Weights of a small transformer language model.
Size: 9 layers, width 768, 8 heads of 96 (4 for keys and values), MLP 1536 SwiGLU, 73M parameters.
MLP neurons of a small language model. Each row is named by its layer, matrix (gate and up: input weights; down: output weights) and neuron, and shows model dimensions 608-703. Each number is 128 + 32 x the weight over its row's rms, rounded and kept within 0 to 255. A neuron's up and down rows have the sign that makes its largest values positive.
After each neuron's rows, "fires on" lists the tokens most often at its 100 highest values on Wikipedia text that the model never trained on.

L5.gate1317 [120 174 130 152 108 121 117 143  86 132 175 130 140 115 218  64 155 156 159 118 148 150 100 163 127 172 176 157 198 115 143  96 134 104 149 115  68 152 125  53 113 142 113 106  69  63 100 119 138  96 166 118  85 113 105 140  85 159 128 118 125 124  76 143 141 116 153 109  93 138 147 149 125  99 206 120 170 104 150 104 156 129 161  67 131 119  47 146 127  89 153 120 120 124 107 155]
L5.up1317 [198  95 137 144 123 111 134 225 161 137 126 151 188 113  96 125 116 132  97 141 119 173 187 175  59  97 175 142 120 123 156 102  73 158 154 195  41 101 179  75 150 121  96 205 127 117 181 173  96 144  70 135  89 120 114  82 115 135 143 222 112 108 195 125 111 116  77 117 114 113 164 128  99 161 100 155  97  79 164 146 114 160 111 184  98 115 130  77 145  88 112  54 153 133 114  89]
L5.down1317 [ 75  67  93 159 225 155 161 154 125 179 155 110 116 183 145 164 111 133 118 129 123 124 129 151 143 107 132 149 102  90 136 113 115 109 139  97 198 118 101 156 141 119 159  93  93  82 165 109 184 122 114 150 189 111 118 126 150 107  91 143 105 118 162 147  93 192 160  90 159 170 156 128  99 118 175 213  87 138  65 126 101 146 116  81 109 158 134 140 127 139 145 193 156 166 101 146]
fires on: ")", "1", " ("

L6.gate942 [114 102 170 107  99 102 174 104  98  98 187 137 164 122 126 124 156 137 127 138 133 142 137 189 129  88 119 129 135 137 140 191 148 111 115 145 140  97 122 123 173 133 153 131 176  70 119 121 118  77  77 107 155 167 150 133 141 122 132 125 180 114 131 100 124 130 138 121  96 156 133 100  74 141 111 140 142 130 108 117 133 139 153 143 107 103 159 138 130 102 171  95 161 120 134 139]
L6.up942 [ 90 105  86 137 120 135 139 119 113 145 148  67 147 102 164  90  88 121  90 141 185 107 160 117  89 163 156 118 105 144 148  96 106 150 131 119  87 128 104 146 141  98  88 156  74 112 200 140 130 150 124 125 128  89 179 143 127  94 162 124 179 139 128 160  76 128  91 166 153 153 141 105 122 143 160 122 115 125 155 100  82 142 142 156  69 135 126 152  91 116  71 118  85 202 185 155]
L6.down942 [122 145 135  93  92 108 121 106 148 144 140 186 145 164 184 127 142 147 109 153 129 123 169 148 151 124 153 128  35 131 123  97  89 201 105 134 157 156 155 134 120 175 142 104 145 134 135 115 158  31 163 118 135 138 168 158 123 112 167  48 117 153 115 152 158  89 172 136 157 117 192 124 115  92 107 120 126 136 155 119 149 171 212 110  77 175 172 156 139 118 194 125 133 105  97 149]
fires on: "2", "4", "3", "8", "1"

L5.gate1328 [ 83 126 154 100  57 119 167 127 147 142 106  74 140 211 108 101 146 104 119 153  99 118 104 153 112  68 129 170 147 142 106 146  74 183 152 158  69 156 102 108 139 111 174 169 152  74 151 158 101 141 155 140 148 115  99 122 145 151 102 134 112  99 136 116  71  71 166 128 177 135  44 116 109  62 127 133 138 120 160  85 154 151  91 143 159 160 103 125 102 110  90 138  82 128  76  41]
L5.up1328 [185 114 113 117  96 108 192 178 157  91 120 128 162 175 154 148 118 149 134  99 136 153 103 148 108 144  73 125  94  89 195 146  81 199 163 110 169 120 123 123  51 105 149 150 115 125 184 165  93  77 106 160 129 137 111 164 144 108 137  88 159 101  96 128 151 157  43 143 149  89 119 109 128 133 156  83 144  48 175  76 108 138  92  63 215 151 124  99 154 107 110 122  87 159 124 141]
L5.down1328 [136 145 161 119 129  67 107 150 158  90 149 103 146 144 116 127 137 122 130 102 145 160  76 153 138 147 138 150 135 183 123 166  89 203 186 104 121 121  66  70 100 145 162 136  79 171 114  93 120 125  90 203 140 112 159 158 199 105 147 137 115 124 115 119 131  95 126 173 163 155  85 145  99 108 112  91 174 118  82 120 176 142 127 200 134 145 132 149  67  97 108  66 124 100 151 136]
fires on: "3", "2", " ", "th", "–"

L6.gate521 [ 93 163 118 151 163 159 127 129 106 127 120 104 103  92 180 122 127  67  92  92  60 108 165 139 139 127 153 105 156 120 141 136 160 156 100 160  92 150 124 107  71 163 173  76 143 117 140 116 144 122 122 163 128 136  71 116 116 167  83 142 108 140 124 100 138 185  97 137 118  66 163 162  97 135 173 143 131 112  67 165 144 157 184 132 138 172  86 109 125 102  90 133 133 159 122  94]
L6.up521 [ 97 131 156  83 147 170 111 157 110  93  78 150 135 131 174 188 103 121  65 113 159 143  86 166 155 186 161  91 122 147 149 164 151 175 157 155  75 147 154 122 112  96 146 172 178 126 160 120 120 149 107  67 112 147 190 141  55 148 101 175 145 104 179 142 154  96 155 152 119 128 163 121 122  84 149  99 108 135 158 133 132 153  74 139  92 133 152  88 122  87 137 123 125 157 126 125]
L6.down521 [146 106 142  49 189 156 155  99 116 131 169 118 132 140 119 188 118 123 161  82 139 109 123  77 133 183 187  90 126 132 135 119 137 134  97  85  98 183 136 124 142 106 116 139 134 114 158  90  90 106 116  86 145 129  95 110 170 159 116 136  86  99 112 136 191 132 162 127 133 114 100 164 116 153 194 144 155 130 150 124  95 136 171 110 137 122 133 162 177 158 129 140 114 108 122 125]
fires on: " ", "1", "he", " A", "."

L5.gate41 [119  89 132 142  37 178 151 159 154 106 127 149  78 113  58 165 150 151 148 123 132  98 138 176 134 117 144 146 159 171 161  71 136  98 130  69 104 129 160 132 112 123 116 127 132 141 150 179 120 146 115 136 101 155  75  81  93 100 140 121 165 171 121 108 110 139 139 204 143 122  68 146 181 148 101 109 103 160 133 146 154 170 167 142 157 129 145 106 117 175 139 109 155 147 197  79]
L5.up41 [118 139 169 133  93  93 141 161 151 164  91  46 102  92 110 120 165  86 116 100 129  96 124 108  94 128 162 136 161 147 136  80 192 110  97 150 113 174 144  93 129 155 109 169 115 155 155 139 151 161 108 156  88 125 120 143  87  65 150 114 118 183  62 124 161 147 146 144 155 122  96  76 124 139 157  88 107 117  85 152  83  97  90 126 179  67 128 157 147 179  95 124 123 175 108  95]
L5.down41 [ 90 104 114 134 162 161 138  74 129 119 123 112 117 124 119  82 128  95  91  61 167 103 141  84 132  98 125 122 109 175 133 111 145 165 148 185 101 169 123 124 120 108 103 131  82 154 125 118 116 137  98 221  51 112 116 157 129 144 151  76 158 220 142 113 124 148 122 137  96  49 156 161 118 108 104  88 122 166 138 106 154 130 128 106 148 113  95 121  84 193 120  97  83 160  80 104]
fires on: " ", "1", "2", " |"

L6.gate490 [107  90 127 139  92 184 221 123 131 130  99 117 107 123 176 137 126 132 119 124  90 194 114 194 134 152 163 123 149 157 162 146 147 155 155 109 137  97  84 121 100 128  75  79 129 121 119 133 171 131  95  92  64 198 159 119 125 167 108 130  83 154  71 155 163  93  74 159 139 101  87 198 156 130 146 121 111 150 183 175 104 155 125  97  84 120 109 130 161 155 121 167 159 140 141 119]
L6.up490 [131 138 125 162  78 137 121 146  95 130 115 107 120 118 156 104 145  87 174 158 173 119 114 129 168 139 122 145 117 186 121 123 131 118 206 200 159 120 122  80 145 131 200 160 102 139  33 116 131 162 109 137  88 155 118 172 141 168 111 146 111 155  30 144 128 155  63 145  91 144 122 186 142 111 103  55 103 105 170 130  96  91 148 144 160 114  87 102 158 103 119 114 160  77 154 122]
L6.down490 [140  67 153 160  90 124 109  96 119 128  97 154 150 153 146 144 138 133 174  82 126 143 195 120 136 131 145  90 142 131 123 201 128 138 151 190 115 191 151  90 182 133 141 150 103 105 114  88 183 114 125 167  87  74 152 141 125  86  70 173 151 177  89  99 132 123 143 138  98 117 104 126 169 174 136 128 115  99 193 130  76  68 125 152 123 123 106 131 139 168 110 106 146 122 150 113]
fires on: "1", "2", ")", "3", "0"

L5.gate265 [ 78 116  92  99 117 131  50 139  82  75 154 160 129 139 140 123 104 114 143 165 124  61 128 127 141  82  92 113 121 176  87 119 103 126 166 101 109 149 135  62 150 167 153 114  38 118 171 138 131 122  57 122 130  94 150 158 101 150 118 110 122 151 134 155  89 160  98 119 107 131 121 175 138 123 107 159 155 107 128 162 184 135 142  81  85 133  35 153 166 126 107  93 169  99 132  93]
L5.up265 [117 154 186 149 187 127 110  98  78 187 133 145 181 129 156 169 160 122 175 162 131 132 178  88 118 138 117 172 121 157  90 165 119 138 110 133  95 113 136 125 133 114 119 176  90 130 138 145  95 114 106 145  84 122  92 117 190 109   0 141 133 141 144  82  96 149 181 141 116 146 129 158  66 112  18 121 112 130 120 125  99 165 136 122  99 111 110  67 142 154 102 107 136 144 120 109]
L5.down265 [119 104 177 166 150 161  62  81 146 169 173 181 150  99 135 131 138 107 109 146 126 114 155 153  79 177 153 121 162 124 118  95  87  76 117 136 181 118  74 126 178 136 131  91 113 137 143 126 108 178 167 113 163 150 158 136  83 118 180 132 100 170 151 109 165 114 121 163 103 206  75 113  91 207 151 105 112 119  60  90 109 135 165 129 131 122 169  73 147 108 229  98 153 131 192 149]
fires on: " |\n", "–", " —", "1"

L6.gate1381 [170 127 105 146  89 128 117 160 129  81 144 131 142 143 113 117 114 188 110 115 120 175  98 144 189  82 128  99 106 121 132 132 115 169 111 134 151 122 119  96 120 114 110 127 168  95 102 138 114 109 104 151 100 174 213 138  92  94 124 147  87 110 162 151  98 108 158 128 187 138  87 137 182 108 185 121 194 133 103 117 138 127 114 175 136 127 106  75 121 107  56  83 109 164 130 122]
L6.up1381 [117 113  84 119 121 165 148 119  64 140 171  81 130 167 112 139  46 129 113 156 114 177 134  92 111 102 159 133  98 150  82 127  66 143  80 122 133 101 119 108 116 102 111 133  93  52 151 121 135 179  99 129  81 177 102 150 157 194 115 167  97 125 107 125  98 134  51 109 121  94 146 132 107 189 143 123 117 153  98 116 112 145 152 161  98 113 142  99  91 137 145 101 109 169 168 110]
L6.down1381 [147 205 187 108 135  96 132 177 154 109 149 134  50 165  97 169 111 141 161 208  44  86 140  74  90 111 151  86 109 142 142 142 149 116 115 118 187 116 125 118  58 164 130 131 148  77 106 129 173 130 119 151 129 111 105 137 106 131 125 106 117 113 225 106 140 134 124  91 145 103 174  93 148 162 115 161 180  96 150 158  83 191 116  94 118 123 166 146 155 151 130 128 194 131 127 156]
fires on: " ", "1", "7", "2"

L6.gate482 [114  94 154 134 142 116 130 121  14 215 100 101 115 146  76 145 115 143 124 169 137 116 129 145 148 170 105 174 165 164  78 205  74 101 156 131 118 150 136 101  71  96 174 100 135 142  78 113  72  98 136 170 250 129 131 143  94 137  89 162  99 153 150  83  87  97 106 142  81 157  35 116 131 160 119 130 130 156 118 112 139 180 166 108 156 202 116 103  89 128 145 100 134 128 162 127]
L6.up482 [148 105 123 100 120 134 134 170 118 142 128  98 188  97 115 131 166 117 192 172  94  76 106 174 116  65 111 150  99 136  94 150 127 140 151 159 128  90 165 112 131  96 197 190 161 109 144 158 113 153 101 147 129 127 180 117 128 132  93 106  95 118 122 163 150 132 103 161 100 108 144 146 107 138  93 187 104 161 123 108 170  89 140  96 136 114 151 143 117  81 129  62 174 119 176  99]
L6.down482 [113  89  69 142 156 174  85 146  70 139 123 173 135  86 151 118  68 115 115 122 134 109 101 165 168 159 150 164 155 112  94 128 120 156 122 146 182  72 167 162 133 162 147 153 126 188  92 166 132 127  99 172  97 144 131 152  90 173  59 141  86 177  62 210 189  97 119 164 210 101 133 143 156 126 143  51 109 143 135 142  94 151 121 147  82 127 205  93 126 155 116 147 153 171  88 117]
fires on: " ", "j", "l", "p"

L5.gate149 [107 116 133 143  85 135 164 126 131 148 141 106 139 132 113 143 127  77  95 168  89 162  86 132  28  59 168 137 177 133 150 228 122 150 103  82 146 131  89 170 116 149  98 142  84 124  94 132 154  57 136 107 139 141  96  91 149 195 129 150 195  78  84 139 110 140  84 120 143 105 144  99 121  93 135 171 123 188 142 101  79 169 119 195 122 168 136 135 125 149 150 147  99 115  92 109]
L5.up149 [193  29 143  72  74 155 163 112 140 173 110  83 196 124 131 132 142 134  74 151 156 137 165  98 127  97 117 148 160 129 115 186  89 127 129  96 100 121 110  75 138 112 128 115  89 148 160 116 148 105  64  88 149 155 127  77 109 134 144 146 142 124 149 102 153 176 174 142 130  79 102 122 124 129  86 146 145 113 107 108 107 127 115 117 146 127 156 125 122 147 109 112 114 152 132  38]
L5.down149 [152  83 153 136 163 108 174 117 123  81 127 159  96 129 141 151  97 128  58 191  84 141 151 131 114 129 114 140 131  97 116 106 123 108 173 103 150 174 103  35  97  95 185 131 128  82 120 103 122 138  95 118 123 144 171 191 153 169 129 129 149 127 133 161 132 146  70 144 105 178 164 117 117 168 121 107  83 148 158 138 155 123 187 166  72 159  85 174  96 120 148  84 137 137 144 130]
fires on: " ", "l", "1", "n", "th", " ("